Weights of a small transformer language model.
Architecture: rotary positions, capped logits.
MLP neurons of a small language model. Each row is named by its layer, matrix (up: input weights) and neuron, and shows model dimensions 16-111. Each number is 500 + 25 x the weight over its row's rms, rounded and kept within 0 to 999. Numbers have three digits each.
After each neuron's rows, "fires in" lists the words (lower case) most often at its 100 highest values on Wikipedia text that the model never trained on. A number after a token or word is its count.

L8.up431:481488510544511522512454514497477514499477507500504537519515508517507488556524430541480488512526494564517435548518477506454501510475502534534559491528515510476503540508529482524497493551537496521532481478465461487507492466533485479496503507487509444465531502468521462511523532504536504502
fires in: "a" 28, "and" 10, "most" 9, "the" 9, "as" 5

L7.up534:507459508482505504491451490479486527528489418474487520547504497524541506488451502456476504483525473442483467462525456480513493537493515535459502548480479494484511505520500551512504526539505502511507535488481523536522514474482477514439522499552505502496424535496459528520500487526486512469
fires in: "as" 30, "a" 18, "of" 7, "with" 6

L7.up1201:477505534545493477456482568513489472496529483477511511469479466537526504533513535494508482522517526532501487511499498492491459494504490469481516505480532449491529530477502537568484486501519560520506439524514491483512542520498499511526489559507521522469462517529479496477502560522506499508
fires in: "the" 34, "of" 18, "s" 8, "his" 7, "are" 7, "among" 6

L8.up1876:508466498478531516504472510466525501539505499543516459526509507506498516533513501512467546448483531469499485502498511500487468507454474488535503532497521507504556497508490496468469523459521529448498494516481460490493555503473467486499522515477481478518538490483496478512489506493508536529
fires in: "university" 29, "of" 11, "school" 5, "degree" 4, "harvard" 4

L7.up859:481513515492534482509513465487490519536500487471471467516437517530492503494465498483543529475474476484556500467496543457483539463485472493453463533489480527516513473525498528481487511519507506481514521530561470486481487479508527510476527549514498473462463527520453469497506489479483522468
fires in: "and" 47, "s" 7, "on" 5, "her" 5, "by" 4, "citing" 4

L7.up1372:490525539486525525440524536489529510497488506528516498457488486541517500507476484508520455536486520495500475508510490521490510454543469465539475492506520509493576484488486493481509523484501493486566498520492503521471476469507500516516527515513511508467429528530512514501518465506492517473
fires in: "this" 37, "the" 18, "a" 7, "each" 6, "to" 5

L8.up1207:486488517515460544496493487487488528511501501503525513535434489491497512510515516480501484492447485537446511518512457486464465550476484511487524557493527492485548456499505518512495480560483494531503499509483532452507495504497537519510507515519479478495457520530525487476470494481507490532
fires in: "at" 15, "a" 14, "february" 13, "october" 11, "january" 7, "march" 5

L7.up169:504471557488507476507490529472532511503506465530508457487516466518517507483507476539480589494475492534501501505535502511470544477473517540441501472512513496476476495490474476511466490506512512492505480518494491507546515454541507485492477450474479533519533460483524467550544498503482478469
fires in: "has" 23, "top" 15, "have" 8, "tag" 6, "first" 6

L7.up830:520486500511503515516480514502515482450456480481502476467486511495486487485494507457521488473536515452502477493518492523474529496498484480457464500511510499538496476518511493472477467537477487548465513523517531513493467504486555550499497500542552508506517459508532524486477500552518510488
fires in: "began" 27, "by" 15, "for" 7, "started" 6, "begin" 5, "in" 5

L7.up1259:506454483498513484504463483523489477504455493507518465531484499462480478521531471468452473485502528523512460497463496495515516491463518510508469466470504510514496488551499518515480482512541469515521535544470477486517487497464458493514458534508555465502489482536516511485473482541489529511
fires in: "to" 27, "and" 13, "is" 12, "not" 10, "also" 5, "a" 4

L7.up88:493463520530463482530536516438457473488486468470526516520517545526506506518451536523529503514468485475448482503450463516503516531495488479491499495542500453473498530425520488494502506512510499532474484501524501516478501446518488503513530513483502503528474509478482508492467503511456461501
fires in: "were" 21, "4" 10, "of" 9, "are" 7, "2" 6

L7.up1214:493518450472496521507516465484512497499517440498510508525508482535527510468505509462457509501519505488481504476500519513439501489488546526523461484473474530517515499550508512429495475536500508480508444489511460485503450451486493467513482535511518536485491513487511497494491512525439516495
fires in: "the" 30, "based" 17, "focused" 6, "focus" 4

L7.up321:477542503512484490514497482496521489565488466494500469517505494490492537523470494510470485507500506454481462449510502486468529517540518529522487503483497547484564480488513493506488455486511497493469487505485483510553503517519509504508452535484482452473555491524532502519454509527522521481
fires in: "an" 12, "a" 9, "her" 9, "his" 8, "family" 8, "s" 8

L7.up1095:437517502525496467481496557503479445558534508512532494490512503537494523449475474489521522514515491478508470511501481503510524495485498494539491484509509527499500547522510526522491526530508493503503510497466496481532498507492522512547466580565488558530518500510501491473513504519451520468
fires in: "to" 44, "that" 6

L7.up591:510501517522476502515477509500506519496520458514541478524511498464468463465477489506492510519474473480524506492462497460515462513507568465536508548528507461523522486491529539496488529476493500498504527492485467512494478536466496513467516502528477501496484538522479461511502486508531501506
fires in: "had" 37, "able" 8, "due" 5, "has" 5

L7.up36:488497495533523467537532509513480478536516467507478517497519516483466524514510487491504493576505496527525471456503544490477526465478509519523475492473452525468551456527518493525490516470489487508502502491553505488506504540478528491530457555502499530508498514519549560480468506536492490501
fires in: "its" 18, "the" 14, "their" 13, "s" 12, "his" 8

L8.up1515:498482496503503534490443485487477519502502494522500508526476543497493533504503468520454509540477486476529468509447470513513480517513517483476447495541493542512483509504498498551530506473480501499501529499547525480466457509531510495489495520520526509506479498485481515526523534464485533484
fires in: "the" 37, "a" 15, "los" 4, "called" 4, "of" 4

L8.up1965:495527563539465449494502523472476496495473509465524478510453514529516471490540477504428541485495511562510456551513492515476517522491503464501481515471555477492480520472467484483480522478480491499490558480490512490461513520514495478470482520488465489496548496485474508518486501481505480474
fires in: "had" 20, "been" 16, "was" 13, "newly" 8, "be" 8, "has" 6

L7.up1107:490461549436491490511470491489481491502527478500479517530520513480509516545501524497487475497507504490526476482474515533470483493515522537489526471491508498488504508472538576535483511442514474468477471534516517496516500499468528498496487464501502486581481508495483463500458521503470519517
fires in: "the" 45, "while" 7, "official" 4, "local" 4

L8.up710:505496529509526520493501561500495498465469494468507494494505465490478529494484503489482517469471494524468485520499528487430484478494484515536501534496438472492467481517495533528529467431511524456475540481542519524504530512499468530462483504506558511486503532473495478513499504516482453500
fires in: "one" 31, "no" 7, "first" 7, "only" 6, "last" 6, "been" 5

L7.up602:513465531497456484485479529484518482503524498534465497517513474505470529502517511519503515521513475485495511518465497534484557527522498494502469480473477493513517543518564526524458521518470518502519521475498511528509499492514444514547486504492537468507515493508488497510521483504490467513
fires in: "to" 28, "with" 23, "for" 23, "can" 6, "against" 4

L7.up1313:534482491495467464521509502503489508483492462528469477516484523521543536478527447526502513502500475522465497467511511509487535495534529516548471511477494510475508504476468473494550502495516483486462511473474540483471466501557489491527508475529478504500481534496522490517449529573516539493
fires in: "made" 31, "make" 8, "s" 5, "making" 5, "the" 4, "first" 4

L8.up894:502508504490532510490498533513523501489451497489551480505484488474554457494527521492509486470448486521495446500487511472475463522518515500467464534506496557531471496510468521551535473525479451552479500523505466484460483482512542515475495484468440488477527526459492562483483512512532503469
fires in: "in" 21, "of" 15, "during" 9, "following" 8

L7.up1908:470504529517526470506476492451487498518550521500486522506509494495498460540528485516490542564510498514515506487474496456507548492496493478524516435508473474478543499468519508457497520460484529494472499511526532544462488498478495523476494472530492510437488523457533512483501506481536478534
fires in: "was" 16, "being" 10, "be" 9, "been" 8, "remained" 8, "remain" 5

L8.up1186:470518522482474488472508509448518486520548521501541525503485515542523531507518522496455505520482495504467508561491560483452497518485508548522516495508535445526517478510500497487474537515532495506496466490527520529537489520499484506457549532531462547491480446538546456472543483555503493499
fires in: "are" 24, "is" 21, "were" 6, "became" 6, "was" 5, "be" 5

L7.up1124:471507476519484454449439499523507481527484454524479481510542508485487490474488523479520539519472446442487506514487518530506468516523502514498533486524519471457487480453470541485459505525511485510497506481519465505529485527500459536503525487471494516535514511538519487436520539487471477526
fires in: "is" 31, "was" 24, "were" 6

L7.up945:487539502489474515494521535482546516503445423506536519493415515468438494493504524498498510517500504486487469497519547489509554514497533553497524474494492530514516482515523520491520499521489540491491535507458511510474514518502511499479486502522560445479531560491486490483513528529522485496
fires in: "a" 47, "the" 47

L7.up622:526508513514498514474529558482490519503518529476545510494510485496542491511474506492481495499497513499538544561528494495506498475516485488489535511528536509545478501464480489512531499528544492515467491519536456504504470517538445535514520477535479484498478473508503507519444506535506504506
fires in: "as" 73, "a" 11, "with" 4, "had" 4

L7.up1959:498510503477473471456526539510509474505492488546484511528472481539559477514510467492493454515550484517476530501480500481474487487463467506480494503555464534497448520522464501554477538476524485532513494485522526446473503518491500489509440523522503484530492506504473500443518505455471503534
fires in: "would" 17, "be" 14, "is" 13, "to" 11, "will" 7, "was" 4

L7.up2166:502549463536523516494538533524538491526472504463437517498511469495484495504502508474525551486469485467502489512472492516527480515495503505497488514482497511516462504487513483434534523541489493529521467503503463479479459513466572527476517475493469499462516493483484481492495522548490497468
fires in: "in" 48, "on" 13, "at" 11, "the" 7

L7.up1247:523456543479504489512505508445480477545541488518511484511507497480532492465533520528487491494499488460472545481486490486465490531491537508502527571532511564472478481524532478496516572458499519505480502533514473534522500497480505504472538529530495513512497509507481464481551516496494505496
fires in: "had" 45, "has" 13, "have" 5

L7.up1406:469474537497479464461495474507522510531536489500494492516469438507500477465501458496520501484523474496507513466522542507530495491513513497463454510486477479478529489508485522572505478495507523502489494527517491451527520519480473477486474520495511505495521511502524529495487507547476534491
fires in: "to" 52, "new" 9, "and" 9, "for" 8, "will" 7, "of" 7

L7.up1358:502536495513458548507524508522537463484487464533504522476530503501537482512484533493503518516457480468487514503530441539513494480507508491472489513543493477518504477494547536478487514515521505514517486490527502477526520493490515458508475475486558522485530495502502502494480496516521485442
fires in: "the" 58, "s" 9, "of" 5, "on" 4

L8.up438:507559483497507455503510495466519484536489505487488466534515510552472488496504519471481548506512515512534497512478515479464512530518528506490483502457513489503536509501524483512474489468533525491467487448548518566517513499539490490531472502521531505548531516472501480469518489511506493532
fires in: "was" 27, "were" 17, "be" 13, "is" 10, "are" 6, "been" 5

L8.up2148:495508506444518477503500495481486535472478517488541487498518483487493551510473504511548501461453513472503525542541469493468491516520471475493507519524506482496534510441515536486488527527545519485495499500498489544485481487536487549495485515495534532492481540478488496527491500531494476489
fires in: "1" 55, "one" 13, "a" 8, "every" 5

L8.up2084:527513499530492505500511495466489510504565470533471460527498514479502524511468499513507501483460540475466511445466533503512516493489511501508496495492476531513523525506488473488538528489477475493510476458544505550478493547459488508486476481536519517483509500495521471494508491505509494492
fires in: "the" 43, "s" 10, "is" 5, "i" 4

L8.up43:515516498528506475487514527511507478493535473497536444505540477495498508535509485502528517553529514460468541451520506500468461487508500476531533515497475503511507498496494495489486506492502571492462518488541435497481489500567502499501493550497449489478468479483500522500530474518491506494
fires in: "the" 67, "as" 5, "early" 5

L7.up791:499527463494503449513488502470521503537541503503500463510521509465506437504528519481517491499491522470560496493483498481474496502508499520465455503519470493479491512486490526545510510502496500490476542502494511526508504510526514493535505488508497453516536519488480524520472497500457494480
fires in: "that" 42, "said" 9, "and" 7

L8.up2167:522454502506522502493528482466502499471485536498502472476472506466510524471497500462498483468542489488512517467458464498474518534512530498529547526484484501494482577487469494501490498502516500538485488522479493495501507521519476535474488510572514501503518490519506537461499496502473488468
fires in: "by" 29, "in" 11, "for" 7, "serotonin" 5

L7.up1345:491469477510505514469476482499489523507535494555490479511503518525485495516482489532498494511523520514470552526508495494455495492486506407480502502492529473525471481458527499515471522539468481491517528525512517505540500520499518497547491442481529491541488527492483492491501459469478498474
fires in: "the" 50, "and" 14, "as" 7

L7.up817:508519532490512510471525488502491487474512463500475480495480495533512506451540514491496560531488464506495534509502540488463480512550528518480523523490487536511560511507506475489495489508471526474480510514468512513477513458479530458466481488478477486522497549405469510495473479460558508497
fires in: "in" 87

L7.up572:497475543462470488444471494488512511528499496508542499481512474478553541505470520521480473476506517530505468445506518534507541516492442540517546497548536485539526529438515478528471487515493503506513512503474502483507517505529472454490520470490530516484452478496531536517506544537479514513
fires in: "their" 27, "lost" 17, "his" 14, "s" 10, "losing" 4

L7.up1658:521499536536526497485486549472515463462531536509491502529540498512490473490543471496542494544492529510463510547506437467518496483510536444487498513480474509523498488535514505496523508525478478533511508507495500475479512509482525483511508475485540494466494541481501516488494447545571484491
fires in: "the" 40, "led" 8, "leading" 6, "then" 5, "helped" 5

L8.up1449:534493498510475529472518484498536499541500515478510476491452511474516516513509487526517488504506464503468493505486554524510450454543527497506511492497471539532524531512514514527505484527523489455504492498467427451497440543496503503546492523500500502515491539519494520498493476547522490503
fires in: "the" 41, "for" 22, "their" 7, "a" 4, "league" 4

L7.up1603:480525520466518497465485502469505503515503492528510512500485476503463488500531485496444452519506518481501459511468513467498552525519548500528524488406537538537503531523472516507502472529533510497487467515490479523479493467485526489542447480509533487461525530479501514477511519482485475497
fires in: "a" 55

L8.up1652:501492468554482475470472515520532507456474502520499521533494498489513464492527531509496470520494484470480491521514509484444486443462529467509478451477504510437510507471525503505533515471491477499537487549509491492461451487489486513536515495464449502515491490513507478455502550498516514534
fires in: "of" 44, "written" 10, "episode" 9, "in" 6, "is" 4

L8.up634:539502515527532474505505468538523529467547450476486509503491494569527487448481486494478502475476507523501486557512482476506433492526528530524513527445455472493485489494496497511523528504501497509498512485530468527499465526493494515456523488525521465494501477472516519519480469487522524491
fires in: "a" 39, "is" 14, "an" 13

L8.up1405:514528489540477439497564471474500486513483498511478479543490468518499439505526504481486529476494480456523502450468502474503479478568520499501478518486490483514511535471469534484512511509502501487496450499516458507459520498511483501479491522514478491506528555452511491515482532523517476515
fires in: "was" 19, "is" 11, "be" 7, "been" 7, "are" 7, "were" 7

L7.up1932:519505467475505499519493506481501499506484530471513495525487523529499515507472478504492535539502527535508560531525532526457530525485553500473495537498526491496560505489491491498481499539472510463512485520510537470510517531518511505514522521502506463480555524491509525502525535520468498535
fires in: "the" 63, "east" 4

L7.up525:496479510531515502494539520498531496483500481508534527515498488475522479481491515490517547500525538456503537443509514500508482464470502476503529514460492497428521530481544497508500531529490487485482524530538496505502493481503487495495497501509527516534477494494487546454514502481508518493
fires in: "in" 82, "between" 6, "of" 6

L7.up2111:532526476498513512507497496519515534518524457471551547501520492456506555469494491450507488527526477475491507482504450546505501517518512552511510459511508538503484497523469515511502498402503454505553485472485569521529500473475524534481496516508501489483489475520497522514442521540549486530
fires in: "the" 46, "and" 9, "released" 6, "official" 4, "also" 4

L7.up1286:508537528506478481471477492504534507511484478493526496491485502505551530508523545496514523471480525549503534490502474485468473547533492456497487521514453489519520497479545492535506500521521553492487539523510482446516482496534493526529552506521535481517533545473501482507518477503501474463
fires in: "a" 42, "an" 8

L8.up1578:485519478518455547481547505519506557482457505448525480519526494514497529482468499486532533484512451502502486468525502516456480496479496500444476544461465518544510502503497516528510499498473515486480493549507469488533478514535475497488492504485479487446463527493538490457523534534491507439
fires in: "a" 35, "an" 16, "first" 7

L8.up537:483467473504550530498539521494435481541471495532494512502493548476481448544477486476459493530506489506464490538511489525510466513494522527546501464472522478487466528518464524560534526537478531470513478501512470500504470521552480498496487516506512492517469536544518461505510480548458511542
fires in: "public" 22, "a" 13, "and" 10, "personal" 7, "political" 6

L7.up1812:510455486464492487503485470532521511494542489486489513498448526500492460512544492501518513536533509530486489533505440449472488506515559497500474488528503472514504507488479516523515502495484483463501455476479478510512475491472501465493480460473515517493516537472514433483536504476496484491
fires in: "mf" 15, "df" 13, "city" 9, "united" 8, "fw" 6, "reserves" 4

L7.up2277:530461485491482468505495514492463476493466501485512516485437493498444475539482495481491463540518456499504517503535455509487509452498451511508478495452534439448513511507496473510492490501487514453498501497481507487493506514487497451527508516518516457463457538502533480484483480471558496508
fires in: "is" 21, "2" 10, "was" 9, "18" 5, "1" 4, "are" 4

L8.up1180:500518525508508469508489515479487525465500495522503477530548489451521490514494458454511517483498504502540520487502517501508512476487473508523504487509511492511439520497479490497521548492510540457503512466535477499516524498554507520514470500542487469465476455493525505543566494496525514474
fires in: "had" 19, "made" 11, "has" 11, "began" 9, "with" 6, "make" 5

L8.up640:490472507512463470491548511504540497513500489497508537475548538467500450519486459518495467521524510522492501486450500490512495484478514518534464475507475484466507477501491506543494537459545497501531493509490479575517493523463468503496503481544494507455463470510519475508464491544481524549
fires in: "be" 18, "was" 14, "more" 12, "and" 8, "most" 6

L8.up862:473509496487524521448458443513526507512474507527541523518452477504488479508471490496534553521451518489533513462507502506531540459525481510525543553483482489542507519519506526485473523487522572491509490521461507509501474467480515526501504481480479507499498460496471490504518447494512495445
fires in: "this" 38, "each" 24, "one" 6, "by" 4, "member" 4, "every" 4

L8.up140:532476480534499512490503534510504472521513489476510505501481466504457525496490530516468484544525491471504558498544498563502503538492489498516505493501529506467527454519495522505503517496493525502518562505465502493507503519492477478490495526493496492469510474515480465522510526520497534508
fires in: "the" 33, "its" 11, "s" 9, "his" 8, "upper" 6

L8.up2281:465487537503490515503480487472522536513502541531510541555452480470523508503508495553469533484551491517498540476497466498507540497492471515512503520512497526443515518493482483530533526509496484524473477498472503534481494522470487556478500473485515512507530561481531470515541457526512504474
fires in: "would" 30, "could" 12, "may" 8, "should" 6, "to" 5, "took" 5

L7.up2270:516494519498515536483456508552505519444457482467472506540503489484480484498524541489481537543536476494498483503484494534524519522547520502508504506457501470503492536494495494540470487560497513502490495491523487485473471531494499451483439502503483501467525484513474521475503492494503515509
fires in: "was" 42, "were" 4, "be" 4

L8.up1877:473510494523453531430528529489534530508520543567497488459503485518523508512523528465529543488502508503522471502495513535534530523483530547492485542494497535507481512473475505485511550474457512526498500518472495452511510473477477502510460515499468464485514477461527515528518491475487530534
fires in: "had" 22, "have" 13, "having" 9, "has" 6, "he" 5

L8.up2134:481502467528482513445435502502516480481479493503555507532519505483493525478471480466495507502468466517455495435506503502453479475503542487548445522474525523509507513557536468470515514483495525486518521522517465494485533543471517498478511544513497511505510483520515485485539504489519499496
fires in: "and" 15, "it" 11, "he" 9, "they" 8, "which" 5, "that" 4

L7.up1368:499544538461495499474481545537488516500471506500469502495483541507512547497528497510516519530537495504465486499521537510510443478520493522481484505483561514506514513480516475526531495451468519492529466518495490524507514509516509521447504530533542480516470496492496582525495528492514470497
fires in: "to" 28, "his" 19, "their" 4, "her" 4, "its" 4

L7.up203:440496462514480481518516448511496470487496470480495489507455526482488519473511450532528535538502480551501512497519460520471504506457513457497485526468456479463539482479501510479524524496485516529487542442489501479488485468531480555551495494560500475469464513528457517496548488532500468508
fires in: "for" 25, "republican" 13, "democratic" 9, "to" 9

L8.up1294:501491481475531527455564515530492490502461473528528485501438499518486464519507524502425458467504503514439501518542523522467502483527504497494519501450483498535537501493471497496472488531481541473511498458540454480490486480489577483499468468504497489490441508459513451473529488513491454463
fires in: "s" 26, "his" 16, "and" 9

L7.up1128:484512461500499515484511449453533493509510489479479490507470550486513473489510508502521498493538524532531517508471490476499526498469537464504485490480545461487476510500530509494508542500482496454526466482517486520453480489538505543474520513479531494520522503456493528503503461537496529460
fires in: "the" 44, "first" 5, "for" 5, "and" 4

L8.up1560:505491521518484482488464525492548527505497494498469478558499504452507500484494519466506529469521496522494484477507496520506469543483494522496502531525518452491507470514513493502466543496500515447531515475467481512500483506508473476470483520501464450504511499517528506457520498514532504473
fires in: "was" 30, "were" 11, "went" 5, "took" 4

L7.up2096:502519462493524509467509495506543509545493509490518516544495524510512475494526532507512491526528483521503517470487496507489498499527504513507458515493456552531478522524483514555461512521516489499511508453490480523480515495477486504461545504494476547538464536466512479481477517490537552520
fires in: "but" 21, "and" 20, "after" 16, "to" 11

L7.up1464:509563502488519492453472498506483529554480530506505523537514493472489460510498546482505481470514532489488509521503510508496455507521524494532521551489498520512491478499458456521499529526545514538505513499486488473450489481544510533453532475487502507531497491487473481462497472499493522509
fires in: "a" 95

L7.up1009:474539522470532509536490503498515490469530494501526500518498504493518505526511468531426499503485546530519485477557494502493465505464486516463486468519491467498475482489484512512478519519502516492509474476445490489522518493500509497537496532526520504497557552448495482467489508484529460490
fires in: "was" 31, "candidate" 14, "be" 8, "were" 7

L7.up547:486501510499469498450507517484474453490499471488526499533465515494536492486478499455522519551499492513503460478517480505482471534538475465487529536498499511533512541450537556473523493536503542484489489566511449462476495500511500476530476488514516519490512516501533512511496500520528476531
fires in: "now" 15, "life" 10, "as" 9, "still" 7, "never" 6, "year" 5

L8.up469:501455528517508476502507471484495489507447482507480505470470507482518457449478511434485492480463474502472486517463509513484474542495518515491510517479510531480508488477442458484554496496467508487524489496491539492542486547500522497485528538487479543475481547509535501486486479530487525476
fires in: "was" 28, "were" 16, "is" 8, "been" 6, "and" 4, "later" 4

L8.up715:500508503510523557502513527495523501507522497457528497481464432539503536488511496489536502499506532515517490537482484461469525510474491516549507515496494520483495505548502519532499516556510469492546526520523507504479457526514520476528468533497500541503457495515532512495521489496501542497
fires in: "the" 26, "according" 11, "her" 6, "s" 6, "his" 5

L8.up1290:501511486554535428494443526461497486517502456513513503542486508534480486462539472531476502531516474484496512526532544503442494491499527506522529543490499504465508543484499475516480559504476473499478497503506478524548508505522497483524463456501522510506498501491489456454476489522529495494
fires in: "and" 28, "of" 23, "are" 16, "was" 7, "were" 6, "became" 6

L8.up463:553538532501497505500459487544490517472527497491478490465515476514504479503500483494460487468478472532522453543523510502486519502460491530531497505502482505533539514566482514466472529541491500468468512461565491473463497468475513512506489488500469528489482500494463493536506548558514491507
fires in: "the" 36, "its" 12, "continued" 10, "and" 5

L8.up142:486472508483472521508486540485470470490517503532481481535509503477501489509533483463470503535505529527528482481489562436513481520522451479473448537529504501499483456481464522482499487504504505519465501475527472526477467460466509497504437491522487504499510525519499480532486482512540495510
fires in: "it" 29, "was" 24, "is" 16, "s" 7, "not" 6

L7.up902:538479492500539503482551486491485505531508507508516489506505512515473508498500484481475539535465483500484462491515480530506476476507517455468513469481507529484502493517527539536491534511535501497533490536465494470516496462458450463518528504475501477513498491523502520472484509495459526520
fires in: "the" 56, "each" 17, "among" 6

L8.up1743:457518441486513510519535494509517491473472498544485525503475470520514545490523554452515455497501504480455553499505452536499529484519489459501480489504498493511453445496481568524485553452489538573508471464574469490503494481481541507485508519514517475484485497444465527508492501507446485452
fires in: "the" 44, "s" 5, "was" 5, "german" 4, "pavn" 4

L7.up704:506482486513490529502514510502500460472491517536480518516483474476549472499539514490501519505474473494503518475494540496481528526468479485518507491514464415525556477479492513475499498497463515502488502517490528508475491521501526485509490483460575511546512506508510516521465521514513481461
fires in: "when" 36, "where" 17, "if" 16, "here" 4, "once" 4

L7.up1529:490525470515489484496515493538502525537499495462481530496446470547490471493461467471505492485513491476498448515540518490478506505528536488500521487465486511472465520474518495484518455551520487494490485466502495527505473478468506520503469487514478495506453516485498474513443487519555494505
fires in: "as" 18, "a" 16, "in" 8, "the" 7, "an" 5, "its" 4

L7.up1528:469500494527470449483529516469500542488524512544493505488459504490498519518525515510475538505515505495508461508507473494503549495490523448471470491528487493467493495485523505504508497478506448511473459473527553511526474518473480518486521495520501514501523552481504478524481489521515518513
fires in: "the" 39, "would" 22, "a" 14

L7.up1527:509520524498480521488527502499461531490490525530522496471463485521513493505500544461515544476500479457487504495482525489456484514513480528472478523431443477475503517461508494503516514485520496501513502493519547520499466514497482535487474478537463532528511476501457483449479500519510480507
fires in: "a" 32, "in" 29

L7.up1759:488490500492495517483489514522490527516512527501506475517538487506475562530518490515511498490522502503522524515531509535475503503489473475470500509469521506505543523516521481497505552499501521543520505471537510521522507530492491476528538515478521519502477519474489519504513495503496511466
fires in: "the" 32, "of" 26, "mr" 6

L7.up409:506509547516513499536505476496514549490519466495478506459522495475487512551518531470507501543511508553527485474504484508548502524457532558497489512480507452469512444486496484486483486500489501479496519473518496533484513495465478529539453502515529480500494509492530510484521508480469502490
fires in: "of" 33, "a" 33, "held" 5, "from" 4

L8.up424:492495534525488512502492479494554506528510495500485472507499524482456484440513514490515511491489498474472503507484514445495503517490525504518509498488495469527510514501488459520508457463464536493555538485490484506515513472507499531494522510531462477492514539493515514502502554506482539465
fires in: "an" 100

L7.up1374:500539521535465479497481499477504508505484447491512474498499473493515506495510509435488505464490486517503494476498532500483518514528477532473486540480519493515496564545552544469516484485503489477476521486508505484508493497498514514455492491512477481529488524450471512552520533502487517499
fires in: "after" 19, "without" 16, "and" 15, "by" 11, "of" 8, "before" 5

L7.up1597:532503491481481537514475505490502468494488478485444457527470492530547532506532487547507484459493513518467532486492488413526474487459497520480506501507468466452486511494529517506482451469504525528520497529498480486475477505531515488468491516513509467522493505495484516547470479527504473537
fires in: "the" 30, "assembly" 8, "at" 5, "s" 4, "ottawa" 4, "target" 4

L8.up1402:452514514496499528480535479515477556494497465440485444543525504504500476474486475510517503504502499495526533552507507439505471493557484454525469506471518517545487518496510552506523486475532499492503492482531508469506513484486457476487530487504503526499473516472510498566491537560487508502
fires in: "a" 32, "to" 8, "served" 6, "two" 5

L8.up1197:543503580500533491491460497502451516506475484515495503501468497448499520525539508521500498467536499479458496523498501504490512492494461479459500478509486475488503481521503486498509475504497499488483458512497514479524506449530499483505510491492554516521524501481522516551538521530519455520
fires in: "number" 25, "of" 17, "source" 4, "use" 4

L7.up1488:461503528506556444492512486488509494477488454523495488489478492482562498467529484457497468482469502497492463491475492523496485490480471497515507533485547452527482507457475496486535527477512521492519522512532534520509489506482567459504469512502486518532463535446553475495512460468502507468
fires in: "was" 55, "were" 6, "first" 5, "been" 5, "is" 4

L7.up860:511479502497515484489513504506514498496532470503498498486499459501532459506530440508530492490463474476514542545515469492494512432474494511501510514446526498501514503494508557452550515524498525471448522482530478494477486525513530504513478544509499527495468507496461531524483531519476494495
fires in: "as" 35, "so" 12, "than" 5

L8.up2175:507469491547494559502529508484463514519552483531478470488507478503520502508538493448483480510483544485460487506516522497514520495444480473519506495494515484468544523475503540477525515482468498530549485534543510475500479550486487490511523527456516503504529481517506500507531536486482478462
fires in: "which" 20, "where" 13, "what" 12, "that" 8, "if" 6, "when" 6

L7.up1712:492492511521521507491510492488530496454474503517492483530512517519502493453490503471549494528515476524472503441531490507502537493537515518539476471498551474512504483493461508436513529496513481503522470463451527534497491537462479500502510508483468503513488508501493480509429488487507500529
fires in: "and" 28, "but" 21, "if" 15, "where" 7, "although" 5, "though" 4

L8.up1966:464522498479485480442474501478462483477516515514515497514509517513491518476500494503512493530484520510493513472531491517548546469475491486487453502489519491526525524465531495471483502498499525480484539521531478489531457474499517534498512494497516523509506499498479478505486461446509478501
fires in: "new" 70, "best" 4

L8.up1097:506515535477478453469481513509486463506514507512540481499465502530500461503474504424480496487465454550460469541485508542511506476521483528482520542443485527490507514508526508531490478561492507510545481465539449509493507465511492514524489511495541513453516492487487533483519478482477535458
fires in: "a" 67, "an" 7